MLP neurons of a small language model. Each row is named by its layer, matrix (down: output weights) and neuron, and shows model dimensions 128-255. Each number is 200 + 30 x the weight over its row's rms, rounded and kept within 0 to 999.
A block is one neuron, or neurons of one layer that tend to fire together. After each block is what it responds to, as a language model described it from the Wikipedia text at the highest values.

L6.down70,231,200,214,213,181,175,214,233,227,201,154,194,183,237,231,158,220,184,221,179,155,193,214,269,174,196,214,202,244,183,195,208,185,241,249,176,207,202,144,212,230,177,175,199,135,181,190,166,178,193,203,213,155,198,237,218,163,203,169,244,190,189,225,194,207,221,231,195,182,243,208,148,221,186,193,179,236,190,150,204,135,222,197,205,170,180,259,208,205,168,202,214,215,140,169,186,179,214,257,163,192,206,204,203,239,196,225,175,216,240,191,143,206,204,223,168,220,244,213,207,174,174,234,187,165,169,214,219
L6.down140,122,165,205,186,179,221,162,166,184,173,192,287,222,186,186,224,227,232,199,207,163,181,179,217,171,256,178,159,187,206,154,195,203,207,153,181,175,231,247,192,144,250,187,183,230,170,197,258,186,173,161,262,206,172,143,195,205,230,194,195,220,180,149,178,197,173,225,185,237,223,252,233,193,221,239,244,255,200,211,207,223,196,240,225,150,207,171,210,237,198,218,170,215,209,223,186,225,201,207,236,183,242,200,194,205,206,196,186,212,218,206,206,195,168,265,225,209,222,213,180,151,215,171,246,164,239,179,143
L6.down143,245,229,204,175,215,183,231,234,188,224,253,171,278,188,165,175,214,218,193,141,193,232,204,269,190,179,173,186,226,235,131,225,190,172,198,234,190,234,164,191,208,198,196,163,186,202,208,209,224,185,221,190,184,193,155,230,191,105,234,175,230,214,188,188,215,251,206,241,114,273,157,219,189,221,219,173,247,248,197,190,193,216,167,214,156,220,190,180,232,180,194,178,144,146,180,256,242,207,178,202,202,157,141,239,226,124,206,284,209,233,236,191,165,150,200,205,172,114,192,202,214,228,218,205,214,210,236,234
L6.down266,160,265,213,189,149,219,171,212,195,179,206,165,148,214,231,234,222,187,295,204,146,206,177,179,203,229,282,173,171,220,189,162,178,202,181,212,206,231,206,204,209,192,204,240,204,197,166,187,183,179,251,196,246,186,153,207,204,263,212,207,188,211,264,213,198,236,207,182,166,170,240,208,209,223,213,166,195,196,186,204,181,155,183,209,168,239,190,157,124,227,236,214,232,190,219,227,176,188,196,212,167,146,241,247,215,202,209,150,233,253,173,216,192,211,184,197,164,191,166,172,240,146,235,172,209,194,253,197
L6.down291,187,197,144,205,184,192,185,161,120,119,189,191,192,237,199,179,218,254,146,208,175,192,173,163,219,207,141,263,213,154,216,181,200,168,213,186,245,234,198,204,183,250,163,221,212,169,179,184,165,197,215,219,176,150,226,200,220,174,123,190,205,198,139,187,139,213,218,228,217,208,190,209,172,216,243,146,169,190,199,223,153,193,199,266,218,181,191,192,229,195,201,185,223,247,120,220,179,205,185,220,176,202,221,166,188,191,183,144,196,176,235,184,164,197,225,205,265,193,180,214,169,207,220,160,192,182,187,206
L6.down389,199,205,227,213,176,190,184,204,218,227,183,233,187,219,190,144,174,221,195,180,206,213,166,126,196,217,235,193,190,168,205,193,213,193,162,169,222,192,190,165,192,200,210,198,190,232,158,237,197,127,211,234,211,157,237,214,145,226,251,178,207,110,220,204,156,185,232,214,188,201,242,178,240,168,181,196,232,226,200,197,178,132,216,207,231,228,235,219,165,177,198,260,177,179,223,190,230,205,221,218,172,195,241,197,193,224,183,163,211,241,197,275,223,256,210,226,212,164,211,212,194,255,206,192,228,208,230,182
L6.down741,205,186,203,184,193,211,191,222,158,220,186,191,197,260,235,151,202,254,198,162,191,175,189,176,179,237,197,287,234,183,195,221,181,224,213,218,225,182,203,190,213,253,216,186,241,207,202,169,221,224,195,273,201,242,167,228,168,214,190,158,223,226,163,237,209,214,205,225,241,186,256,234,225,195,197,171,188,211,214,161,220,207,120,205,163,222,200,258,185,226,176,202,129,172,162,209,229,214,133,251,201,207,235,174,196,251,184,195,185,186,199,219,223,193,227,253,225,217,195,171,203,192,216,245,200,161,214,179
L6.down949,233,165,168,235,184,179,222,241,203,207,211,192,156,212,182,169,211,224,185,194,202,216,175,149,299,200,213,184,214,213,189,226,188,189,208,191,213,194,229,184,210,193,171,229,223,126,213,189,185,236,174,206,203,193,202,213,181,165,195,210,239,186,206,239,242,131,220,219,259,203,223,169,193,189,207,222,158,237,191,160,192,119,236,222,159,240,175,269,203,176,223,186,230,205,167,202,210,208,208,209,205,191,237,249,212,149,227,188,225,196,185,200,178,217,197,204,205,259,227,184,239,235,182,201,227,214,207,165
Responds to: Mainly the pronouns he, He, his and she as a clause subject after a period, comma or "where" ("where he was tortured"), plus "he" starting words like heroes and heavy, and scattered mid-word fragments.

L2.down84,212,206,204,183,162,192,213,150,208,249,180,223,211,171,182,221,252,211,211,255,160,266,181,200,181,220,132,197,169,212,192,179,140,173,243,190,205,167,219,186,218,181,216,147,233,188,205,215,187,232,166,214,231,209,236,173,179,276,192,193,218,192,254,207,194,138,160,189,176,214,212,227,238,202,218,195,201,217,188,253,204,245,246,217,193,217,185,204,208,218,207,218,203,210,179,252,263,229,165,158,231,168,220,217,161,218,229,151,166,192,165,208,163,186,254,167,190,183,174,233,182,220,175,228,235,214,159,219
L2.down104,205,172,172,205,200,234,154,225,260,215,170,180,255,225,210,226,211,198,195,205,245,190,220,188,236,155,205,182,225,231,168,210,256,204,185,121,178,163,157,175,248,239,234,189,171,257,212,197,211,205,183,143,209,209,252,151,150,194,220,177,197,188,241,189,129,133,207,194,217,225,224,218,193,165,188,213,185,167,200,200,245,231,208,203,186,245,170,247,231,201,203,167,151,233,201,155,146,207,171,221,203,231,176,201,169,206,202,216,184,153,200,205,207,246,236,248,196,224,119,197,199,230,195,251,256,152,236,186
L2.down201,254,185,229,221,220,190,229,258,239,146,243,222,225,223,213,217,251,169,210,175,173,216,239,248,209,207,232,149,183,181,142,211,258,179,209,211,170,172,214,252,188,143,179,218,195,254,188,206,184,178,219,167,267,197,207,236,186,227,156,252,231,186,225,174,176,150,213,214,180,153,233,208,182,189,185,206,235,227,212,227,193,214,172,192,205,204,177,180,215,184,201,221,169,220,180,224,202,251,253,207,188,225,193,160,205,211,216,144,167,189,267,165,267,147,159,184,189,244,175,207,244,237,191,185,211,184,201,221
L2.down466,221,189,160,224,204,214,196,228,211,204,218,186,146,185,264,185,235,234,198,200,116,218,220,149,216,221,197,199,243,165,155,184,230,196,208,180,186,185,201,200,247,208,212,199,216,182,196,199,198,206,203,216,212,218,203,239,218,173,191,129,189,179,204,227,163,187,167,189,148,228,158,211,138,197,188,160,205,178,213,234,216,234,218,170,197,190,178,237,205,163,203,249,221,152,175,228,210,210,258,161,222,229,236,198,225,138,203,191,218,188,184,221,245,163,216,145,225,215,204,210,183,215,179,226,195,230,204,208
L2.down521,182,202,165,280,167,210,203,208,234,213,253,190,184,177,238,262,157,156,207,186,206,229,182,200,198,228,200,201,213,221,184,208,249,175,209,221,204,201,215,172,205,206,218,208,201,214,185,188,197,219,196,192,179,133,162,191,184,229,198,221,217,204,234,181,175,191,211,218,98,162,146,231,208,231,214,233,218,203,191,223,216,191,191,154,127,242,180,139,250,225,215,179,156,197,246,233,226,161,173,203,213,217,170,180,208,177,151,142,222,208,193,183,198,195,207,193,177,173,238,202,185,203,254,182,206,218,220,196
L2.down855,232,182,233,189,182,245,164,171,157,173,151,182,200,201,175,225,254,143,210,192,194,198,235,211,216,171,209,185,202,111,218,208,170,221,196,158,158,227,176,176,225,244,265,230,245,195,210,179,173,256,174,215,161,145,171,223,229,215,171,159,198,225,237,246,214,158,207,238,228,185,182,201,200,188,241,194,203,199,181,249,147,209,195,184,234,223,162,282,216,176,215,193,250,187,191,217,271,229,208,194,175,152,205,166,203,229,260,202,183,253,194,201,186,211,223,137,167,216,222,227,184,182,165,192,227,225,240,208
L2.down925,183,225,186,289,198,241,146,205,222,168,203,220,218,197,141,183,124,166,238,221,238,175,199,161,186,192,209,180,191,219,228,201,206,216,182,210,210,171,265,213,144,221,248,176,244,201,205,156,233,239,177,195,181,145,189,142,186,189,202,189,166,205,177,240,152,167,182,203,239,191,236,232,169,215,186,279,174,255,165,206,209,145,187,212,124,209,153,157,184,210,230,205,161,182,188,272,228,217,230,207,231,215,205,212,256,173,224,207,163,182,158,177,237,225,204,225,175,147,220,250,163,183,220,194,213,209,232,213
L2.down930,130,165,259,241,224,204,194,200,249,209,246,257,169,229,226,324,194,226,208,254,250,198,221,177,127,162,202,196,141,185,193,194,223,191,201,156,194,176,163,181,199,197,219,163,218,217,159,213,167,190,158,185,206,179,130,181,214,160,208,231,225,216,195,218,191,231,227,174,170,195,218,220,238,215,184,190,180,245,177,207,255,208,214,145,218,262,161,188,236,180,213,222,195,160,197,238,237,210,238,187,174,194,221,190,225,167,210,216,175,208,245,168,217,229,179,252,189,166,240,196,159,247,165,192,223,167,238,206
Responds to: Tokens in the short description line right after a Wikipedia article title, chiefly its end, such as the closing ")" of "(born 1970)", or digits inside leading years like "2011 short film".

L2.down3,183,213,206,209,172,171,181,216,205,158,199,185,197,165,219,163,180,195,201,161,208,240,221,212,192,134,186,217,224,197,201,164,202,216,153,191,184,183,208,242,162,157,149,160,157,177,247,241,269,191,253,144,188,224,204,234,167,174,199,225,202,135,171,202,181,223,256,171,171,158,197,177,178,190,185,140,220,235,199,222,190,193,230,196,228,180,216,130,215,217,155,193,248,234,199,208,205,181,248,208,212,181,169,185,206,203,150,195,128,210,208,196,202,164,223,205,217,259,174,150,203,211,131,232,181,250,263,181
L2.down86,244,178,139,184,172,227,252,204,229,185,219,226,183,229,297,164,223,190,170,202,179,192,248,203,223,151,158,160,236,210,191,166,180,212,191,200,194,215,201,192,212,243,188,149,180,200,170,209,196,219,242,178,170,216,211,218,156,215,196,168,221,201,153,212,173,241,181,235,145,209,243,188,192,188,218,152,147,211,202,273,225,220,212,133,190,230,196,201,188,212,213,244,176,145,230,205,238,208,280,159,194,249,203,204,178,231,202,171,220,166,161,203,185,235,247,182,200,251,256,222,191,211,179,187,185,195,157,195
L2.down106,176,213,195,248,234,199,170,176,212,191,170,147,195,183,228,248,214,207,231,213,202,236,228,261,236,222,220,179,178,181,194,179,214,182,203,203,163,215,182,193,132,173,209,156,181,148,160,216,193,191,195,197,202,174,173,153,175,173,193,189,185,202,126,179,152,233,204,245,205,206,174,152,209,212,239,181,193,249,186,237,187,192,210,158,222,256,230,240,179,215,240,232,210,178,216,174,240,217,193,183,198,187,249,181,253,225,130,207,236,235,201,150,197,145,227,230,216,181,169,200,199,217,196,136,176,184,196,204
L2.down191,228,176,195,211,197,203,196,171,210,218,200,231,223,185,192,175,209,195,172,238,220,193,184,208,190,214,136,148,190,221,240,218,227,235,179,244,225,185,201,194,182,219,196,194,163,210,239,204,196,179,193,216,197,232,186,210,244,161,160,215,193,129,186,168,215,220,256,192,226,213,164,205,220,167,155,183,201,185,196,199,179,283,175,195,157,123,201,240,230,170,217,187,212,242,268,220,170,217,212,163,200,212,249,195,215,227,225,186,188,226,193,178,165,159,218,215,198,281,245,182,181,170,177,169,192,199,176,176
L2.down369,214,231,261,218,165,216,192,190,215,152,232,208,195,166,153,119,134,164,200,235,247,206,211,214,249,189,173,220,224,234,163,178,225,188,173,187,173,189,179,184,201,216,179,169,181,160,166,191,223,181,188,165,211,157,162,167,181,187,194,157,231,285,186,226,182,229,186,226,239,224,174,228,200,201,170,156,219,227,195,214,149,196,180,196,225,201,232,216,241,246,215,211,249,223,204,161,209,242,169,188,203,195,206,180,236,176,214,215,210,189,273,215,189,215,239,134,199,209,177,156,219,199,217,188,148,232,210,202
L2.down410,237,192,209,195,168,191,212,249,190,218,212,206,227,255,196,237,212,202,216,212,244,183,214,199,185,205,143,204,162,218,180,175,160,184,185,207,153,176,166,207,216,164,253,199,149,154,169,243,245,221,214,211,177,159,186,168,180,165,170,214,192,225,192,219,236,181,195,203,224,247,205,226,230,177,198,101,219,185,186,191,186,216,246,210,224,225,198,194,291,220,208,232,167,159,262,223,263,203,281,233,194,159,190,191,184,243,253,177,192,207,245,238,215,193,237,212,157,203,177,169,215,180,147,171,226,236,170,198
L2.down455,241,175,155,180,209,200,169,185,222,249,176,239,240,105,185,229,232,242,233,223,242,251,233,185,199,219,172,249,192,168,163,191,172,227,233,253,219,143,237,242,200,197,211,205,208,172,201,222,229,192,169,225,216,217,217,243,221,223,216,211,229,195,198,150,193,202,213,206,236,218,186,203,176,204,154,198,223,157,199,208,161,230,208,239,211,190,226,182,195,188,161,243,252,180,263,192,219,221,231,194,182,167,196,209,230,222,225,209,198,144,202,265,243,212,158,209,136,205,199,157,165,228,161,171,157,215,195,174
L2.down611,135,184,188,200,224,221,212,150,232,241,210,198,156,211,241,200,276,204,198,215,217,215,201,191,210,185,174,174,181,198,224,175,203,200,254,213,144,209,198,144,259,207,166,232,155,155,223,170,180,182,202,186,215,185,203,214,197,202,221,185,191,228,175,214,245,179,205,235,162,150,227,178,212,190,141,219,202,255,181,202,207,156,160,214,167,216,198,231,201,146,126,195,258,203,233,139,228,192,178,155,211,211,186,226,216,208,194,207,223,186,211,231,207,177,190,234,224,145,152,127,181,182,204,163,178,205,258,220
Responds to: Standalone space tokens just before a number, usually a year after in, born, or a month (in 1981, born 1970, December 1940), sometimes before Arabic, Hebrew or split words.

L6.down79,193,175,211,208,181,169,219,177,181,211,186,191,212,213,239,205,202,184,189,213,245,170,185,178,161,220,149,194,237,190,272,181,183,181,193,130,183,195,180,181,163,225,146,231,157,246,239,189,225,227,204,251,186,241,204,196,184,217,176,177,183,203,176,151,179,219,254,225,176,230,230,195,191,194,250,204,176,219,204,188,230,207,217,215,173,176,230,231,185,156,178,188,225,238,180,236,207,167,207,138,150,244,185,199,170,232,198,164,207,132,240,177,230,192,207,222,169,243,191,266,247,186,169,149,265,213,227,171
L6.down177,189,177,164,204,227,234,204,163,229,226,197,165,207,230,188,250,212,218,214,201,194,249,195,150,253,203,216,232,186,185,197,168,156,219,172,192,218,192,226,201,200,161,256,234,161,282,155,214,213,148,211,247,201,169,248,227,204,204,239,178,180,228,201,220,178,172,190,229,186,170,177,241,239,244,171,253,255,159,170,207,212,205,147,220,192,167,172,184,182,162,224,181,193,226,196,180,205,176,184,234,190,136,189,127,247,238,202,229,176,190,221,216,188,199,197,199,199,255,190,274,241,195,190,262,200,160,211,128
L6.down202,159,210,203,188,218,189,206,191,214,190,214,236,217,218,206,229,164,240,265,186,186,220,176,201,221,217,253,121,164,185,167,270,182,230,200,167,242,255,151,222,207,221,256,231,258,181,225,161,197,192,188,211,204,212,172,169,187,152,211,178,155,223,242,213,204,151,169,156,199,180,205,180,227,188,244,258,175,209,228,240,197,186,181,194,175,147,214,193,134,210,184,174,181,209,180,226,231,230,194,177,203,179,204,233,191,175,204,192,200,157,172,213,183,219,162,172,208,240,170,242,179,143,199,249,198,191,160,217
L6.down416,216,211,182,246,115,175,162,211,173,202,234,167,214,170,256,253,167,142,258,190,157,193,291,209,128,219,241,148,258,207,222,193,163,125,183,227,228,206,177,196,178,216,246,197,270,193,207,220,234,164,217,169,221,200,161,223,147,197,172,138,242,189,182,189,223,200,223,181,180,248,207,232,189,195,209,226,171,234,209,215,201,240,213,215,233,189,230,191,154,211,166,220,182,243,188,231,189,183,175,242,174,206,195,202,226,249,222,191,230,227,209,196,194,187,209,217,164,207,224,146,185,168,182,219,200,248,219,185
L6.down528,178,210,149,205,234,181,191,234,186,193,225,177,235,241,241,168,225,178,200,207,207,162,138,278,234,172,220,179,143,256,223,244,191,253,163,164,233,203,222,216,216,251,261,199,237,180,211,146,194,156,148,209,195,168,198,184,217,194,191,234,154,207,202,157,137,188,238,222,218,163,193,186,240,172,191,169,181,239,197,186,174,195,231,263,200,185,209,196,184,243,244,225,185,248,188,235,210,215,219,176,202,211,184,178,218,190,191,198,232,152,178,169,210,213,234,215,166,213,206,134,146,157,147,250,185,160,206,181
L6.down685,218,219,170,206,180,191,187,204,201,188,246,229,191,174,157,263,197,180,194,210,151,218,240,184,234,227,233,214,199,202,243,212,216,217,236,236,179,220,217,229,169,194,163,223,172,216,218,197,164,172,193,175,204,201,212,228,204,140,201,192,185,213,229,178,215,184,145,255,194,182,228,189,180,172,209,238,203,195,175,204,150,214,186,201,194,189,179,261,181,183,211,229,256,255,155,197,165,236,185,184,183,198,250,202,244,269,208,241,198,187,177,201,146,193,187,235,213,201,204,236,239,172,173,151,281,201,158,182
L6.down735,186,190,239,153,233,203,146,199,236,196,172,158,148,183,214,221,219,178,220,177,201,233,236,167,248,175,212,174,178,242,241,214,199,177,155,165,235,218,267,244,180,205,225,156,182,230,208,207,222,140,179,192,187,243,210,199,200,187,162,172,226,185,171,147,195,251,186,179,217,235,245,148,160,187,156,197,213,215,229,240,192,199,158,218,238,238,207,198,238,226,200,199,179,170,183,190,193,176,198,212,164,161,183,174,234,202,222,175,220,268,253,235,180,189,217,213,242,170,178,154,184,214,221,175,161,207,221,171
L6.down903,211,192,218,273,236,180,200,215,199,201,256,153,161,204,249,222,203,216,155,172,239,159,181,197,187,245,254,217,208,269,160,191,271,206,193,232,232,197,179,218,230,169,246,190,287,217,217,217,179,160,178,218,218,250,208,179,175,190,207,209,189,181,173,199,206,212,215,197,232,201,186,229,188,244,168,226,220,184,200,170,190,253,164,186,164,261,230,216,247,231,194,203,102,211,249,193,196,213,201,211,198,210,190,139,174,203,219,175,187,168,201,166,166,164,216,230,216,205,178,211,145,193,154,175,212,214,202,172
Responds to: Final digit of a birth year inside "(born …)" parentheses in biography openings, such as 200-4, 198-7, 199-9; weaker on other numbers and word pieces.

L2.down19,177,166,155,238,216,129,229,184,192,180,241,181,235,245,182,215,158,166,210,197,162,155,180,241,218,197,169,243,208,242,207,234,170,235,204,232,169,179,206,199,206,208,198,159,190,253,242,199,206,255,266,290,198,227,205,222,167,178,184,170,163,235,207,182,206,194,200,194,222,223,143,196,203,162,210,211,211,242,204,137,194,139,191,222,202,189,229,169,204,207,206,170,149,151,178,220,195,211,158,208,142,166,142,190,227,211,203,235,208,199,204,197,172,138,190,194,191,228,181,178,242,188,220,199,198,227,159,190
L2.down47,253,227,197,158,138,195,200,183,211,199,188,175,236,262,206,257,198,269,197,240,193,195,214,202,246,184,216,188,222,203,190,251,182,215,217,233,194,193,240,255,201,189,201,235,233,197,242,204,175,153,159,186,198,191,150,213,272,205,196,122,225,201,204,164,171,186,191,182,233,200,236,201,195,253,204,228,162,223,214,209,204,188,214,178,141,152,204,204,183,207,219,203,177,223,200,207,234,194,181,142,254,174,187,201,206,171,149,215,180,187,162,238,232,179,212,189,167,201,189,215,184,207,212,223,249,187,253,186
L2.down62,146,154,150,260,197,220,250,174,179,231,195,256,209,139,194,220,181,214,143,184,200,200,154,134,120,234,197,228,173,191,168,208,201,222,248,222,191,128,205,253,212,183,150,191,185,183,251,174,158,186,205,243,192,211,173,185,226,102,244,163,164,202,173,225,189,215,193,208,210,236,242,213,200,205,212,234,235,198,201,187,174,160,175,208,158,248,146,236,219,125,246,182,182,174,231,132,238,184,225,229,182,208,172,204,226,169,173,275,168,208,246,198,189,203,252,206,205,229,202,206,150,205,191,157,227,164,245,208
L2.down234,147,175,229,181,190,170,223,208,185,194,175,212,196,196,196,221,204,166,172,240,222,230,217,184,224,218,208,256,197,212,226,250,190,223,228,175,199,203,214,213,197,117,201,194,209,181,157,178,224,200,224,185,192,195,191,209,214,146,177,208,197,180,240,211,189,202,196,175,158,195,204,235,186,231,180,205,183,250,233,233,181,234,210,239,202,204,144,154,237,230,239,180,204,194,203,167,161,186,229,201,226,240,211,204,177,236,195,205,208,212,195,208,208,189,262,214,175,191,248,187,244,178,231,148,171,215,219,122
L2.down471,217,209,178,201,191,171,213,184,210,235,182,208,216,194,202,204,201,183,148,222,209,192,146,217,180,167,205,177,182,243,210,208,166,230,239,194,203,151,166,228,285,240,193,182,246,161,198,163,185,176,244,226,216,187,219,225,198,189,240,167,198,167,208,186,238,214,230,216,225,199,224,231,153,239,225,231,128,154,180,170,156,221,208,185,231,199,241,193,186,241,157,179,220,164,173,229,246,222,205,261,159,201,150,175,211,189,126,262,201,216,196,178,206,228,182,197,196,233,217,207,184,253,209,188,189,228,237,203
L2.down736,147,138,223,255,170,201,238,187,163,175,210,207,220,189,158,223,193,215,194,202,160,181,184,213,209,205,208,205,205,244,235,214,186,192,237,203,238,151,172,199,190,185,203,157,230,253,219,152,214,189,152,228,202,215,248,240,133,174,196,190,176,203,187,234,210,238,211,199,200,194,209,166,175,215,208,173,189,168,186,155,168,265,260,167,150,226,192,191,140,254,211,233,196,167,192,212,199,249,208,241,218,207,200,193,198,216,186,251,184,223,203,155,159,205,258,193,206,217,255,203,195,178,199,211,165,265,183,198
L2.down858,203,182,165,209,209,214,251,158,198,230,194,168,208,171,182,179,224,169,209,201,174,202,198,187,259,176,126,239,221,217,191,202,204,224,207,281,131,182,219,206,274,227,181,138,157,169,183,198,230,214,169,261,219,227,219,145,216,194,195,176,168,225,152,192,188,188,282,181,216,231,222,183,181,179,157,179,236,180,236,137,164,171,235,186,219,161,220,186,183,178,184,242,260,201,220,228,220,132,211,200,189,219,210,163,218,179,232,243,289,189,167,193,231,186,223,157,135,191,217,230,208,174,199,177,216,200,227,173
L2.down1015,179,147,170,216,247,198,259,210,199,207,196,234,231,206,175,218,178,182,183,215,186,237,190,227,185,165,181,215,250,262,137,220,182,271,212,205,197,182,222,241,208,253,182,217,207,257,224,204,162,148,212,230,233,230,245,163,207,187,245,214,139,181,202,151,172,235,255,210,191,203,194,233,190,216,186,162,171,214,196,231,232,152,170,187,173,215,149,202,160,192,218,175,174,193,203,202,198,181,194,202,155,189,147,212,198,184,236,254,218,239,207,182,184,178,179,187,179,232,250,167,197,206,202,176,200,207,179,249
Responds to: Third-person subject pronouns (he, she, it, they) opening a clause, usually before a verb, as in "Defensively, he recorded" or "In 2003, she served"; also the word-piece "he" starting words like hearing, height, hero.

L5.down199,146,221,224,207,252,240,170,207,202,202,254,192,193,183,229,202,281,222,222,220,215,198,208,201,200,229,168,160,188,201,183,188,176,198,232,206,200,151,240,172,210,242,240,181,204,131,221,227,203,207,183,185,201,201,194,182,176,177,140,254,190,146,248,192,197,242,283,191,188,202,218,246,251,249,166,201,203,185,144,191,234,226,133,247,188,242,187,156,174,221,132,192,181,207,210,190,264,159,184,189,229,195,193,261,172,178,232,190,162,204,176,228,194,223,205,168,96,253,221,177,233,196,164,209,202,189,220,206
Responds to: Fires on the space and first digits right after a month name in dates, such as September 2|2, March 2|0|06, August 1977.

L5.down942,241,204,189,228,193,183,193,224,158,187,178,156,214,227,204,176,168,196,191,192,183,210,198,235,234,242,171,209,199,173,175,199,212,236,155,147,237,213,177,227,242,181,212,201,221,248,274,233,220,204,234,237,242,220,219,237,207,209,199,168,123,164,198,206,204,169,166,232,264,218,220,200,227,197,174,177,196,167,212,165,212,183,163,191,231,233,139,202,240,233,252,142,238,182,243,168,161,180,155,186,146,212,209,237,210,198,116,178,234,182,196,196,212,179,183,214,192,193,180,181,182,233,201,188,209,162,233,194
Responds to: Subject pronouns opening a clause, mostly after which, that, where or a full stop, as in "which she", "where he", "It was"; also the slash in "/km^2" population-density lines.

L5.down1019,135,171,232,228,166,195,185,246,213,305,213,237,169,181,148,173,186,271,213,241,226,195,202,220,188,219,153,211,189,202,206,227,208,210,237,200,200,268,247,195,203,207,180,203,215,177,194,191,231,193,179,272,195,233,184,177,185,239,213,181,248,215,158,190,185,192,185,200,177,206,168,225,181,256,201,188,216,240,200,240,192,202,173,181,181,188,136,202,164,185,212,203,205,264,245,209,182,171,153,197,167,227,165,228,200,235,201,256,214,164,217,159,195,222,167,208,223,159,171,243,223,182,207,197,190,219,167,215
Responds to: Individual digits inside four-digit years, especially birth years after "born", such as 19|4|6, 195|4, 20|1|8; weaker on scattered word pieces.

L6.down237,210,152,197,209,176,222,182,222,205,209,209,199,166,262,182,196,181,170,155,182,208,153,203,213,226,188,196,177,192,164,236,148,168,253,173,219,195,174,158,215,196,195,165,187,146,189,197,165,214,194,225,161,270,207,199,197,186,208,177,241,280,235,160,153,185,190,156,212,198,213,149,237,195,189,216,237,248,207,198,179,141,213,223,161,191,199,171,199,256,178,245,227,234,224,253,172,185,231,244,211,249,171,190,214,242,226,192,253,254,219,176,227,156,166,195,242,213,156,193,164,152,143,203,217,220,209,175,199
L6.down402,173,233,187,238,271,151,212,209,184,197,220,242,162,178,222,194,205,270,249,175,217,228,194,176,230,233,194,197,183,223,220,185,224,190,252,250,192,201,157,252,213,238,236,214,250,203,212,227,205,204,201,203,204,184,178,187,220,204,173,235,213,244,267,250,203,177,187,182,202,215,208,223,202,208,189,158,225,175,158,222,184,190,160,196,228,205,196,221,168,188,181,182,188,193,169,208,194,187,226,174,247,253,205,217,177,157,211,132,166,223,217,187,180,117,216,185,175,244,202,200,214,173,221,175,177,208,183,184
L6.down538,161,215,194,167,192,186,209,170,151,176,214,187,218,205,224,190,224,264,170,193,238,196,219,195,188,180,190,180,214,271,222,178,236,190,203,224,132,238,142,183,240,195,225,213,174,170,230,136,248,154,194,179,180,206,204,164,147,200,189,170,188,204,255,174,183,204,229,183,209,191,256,174,252,199,147,176,240,123,207,185,241,224,206,216,195,164,191,198,200,146,172,215,173,243,193,205,200,192,219,212,243,203,223,235,165,199,240,212,220,229,174,150,179,209,217,205,192,218,209,156,205,203,241,221,209,225,267,272
L6.down580,231,152,248,219,237,268,223,178,210,193,213,196,243,167,241,138,199,178,259,200,217,260,204,176,213,193,196,186,229,191,191,177,225,229,166,211,187,149,199,229,203,206,152,183,176,229,201,233,189,218,199,195,211,236,211,197,202,259,180,216,227,233,218,200,199,177,225,219,148,223,188,168,174,233,221,195,184,232,174,171,250,215,203,200,179,184,203,214,148,182,220,210,256,240,165,156,166,205,215,183,167,204,197,163,180,208,207,250,209,222,207,226,216,212,190,222,228,212,231,188,152,223,203,207,124,229,181,185
L6.down591,175,203,201,208,167,143,226,188,234,187,172,224,230,191,166,224,199,220,240,255,228,219,187,237,209,192,224,140,154,172,204,239,213,219,211,223,226,176,144,230,207,174,193,261,193,129,178,231,178,171,216,139,248,194,228,198,215,187,214,159,253,226,278,190,214,222,187,208,242,201,206,210,253,216,220,209,185,223,221,174,230,207,170,268,210,209,216,221,199,205,215,190,210,146,236,217,171,154,203,163,200,236,233,199,234,204,128,183,188,209,278,247,227,187,171,231,175,190,153,182,134,200,246,214,190,205,160,150
L6.down820,191,224,194,171,221,194,180,205,234,177,216,203,207,222,226,238,206,188,235,252,190,197,227,174,272,157,157,200,203,222,225,226,242,244,195,191,167,119,231,144,259,203,208,221,184,206,215,178,213,164,218,203,192,198,215,194,194,174,178,169,226,170,183,228,211,222,195,154,204,229,215,221,165,188,185,210,164,216,173,222,267,184,121,207,224,205,222,206,173,214,159,276,187,215,217,163,195,176,211,166,207,203,258,190,189,175,187,171,238,215,222,171,220,248,190,213,197,144,178,263,281,205,184,236,186,199,236,248
L6.down931,198,162,214,183,171,251,188,227,221,195,212,169,178,188,200,203,235,234,230,260,231,209,217,216,188,198,202,163,256,241,142,230,213,233,199,231,195,173,226,262,156,244,251,199,263,177,214,191,240,196,242,205,226,178,229,138,187,258,230,159,206,179,233,175,214,185,235,183,196,173,205,193,227,214,183,239,180,201,169,211,232,208,237,205,244,209,214,218,158,164,167,222,183,159,184,124,181,170,193,196,197,256,184,270,182,183,194,204,175,213,215,198,168,183,167,198,207,208,184,215,162,254,154,189,234,145,234,177
L6.down938,227,214,244,206,156,185,214,158,201,181,182,194,182,245,142,231,170,221,195,178,186,223,197,182,212,236,199,178,206,213,182,171,168,156,266,203,159,188,223,205,152,214,222,184,179,218,195,217,176,215,197,182,144,264,176,145,216,157,139,230,195,219,148,175,214,232,227,142,208,210,195,138,155,191,172,218,217,237,200,201,193,169,215,203,223,251,188,211,188,211,188,217,236,241,231,232,244,232,198,196,200,160,184,183,186,209,151,188,182,179,170,113,229,199,170,209,158,143,253,207,186,182,143,175,197,184,148,160
Responds to: Day digits, spaces or commas right after a month name in English dates, such as "May 1'2'", "January '2'0", "April' '2012".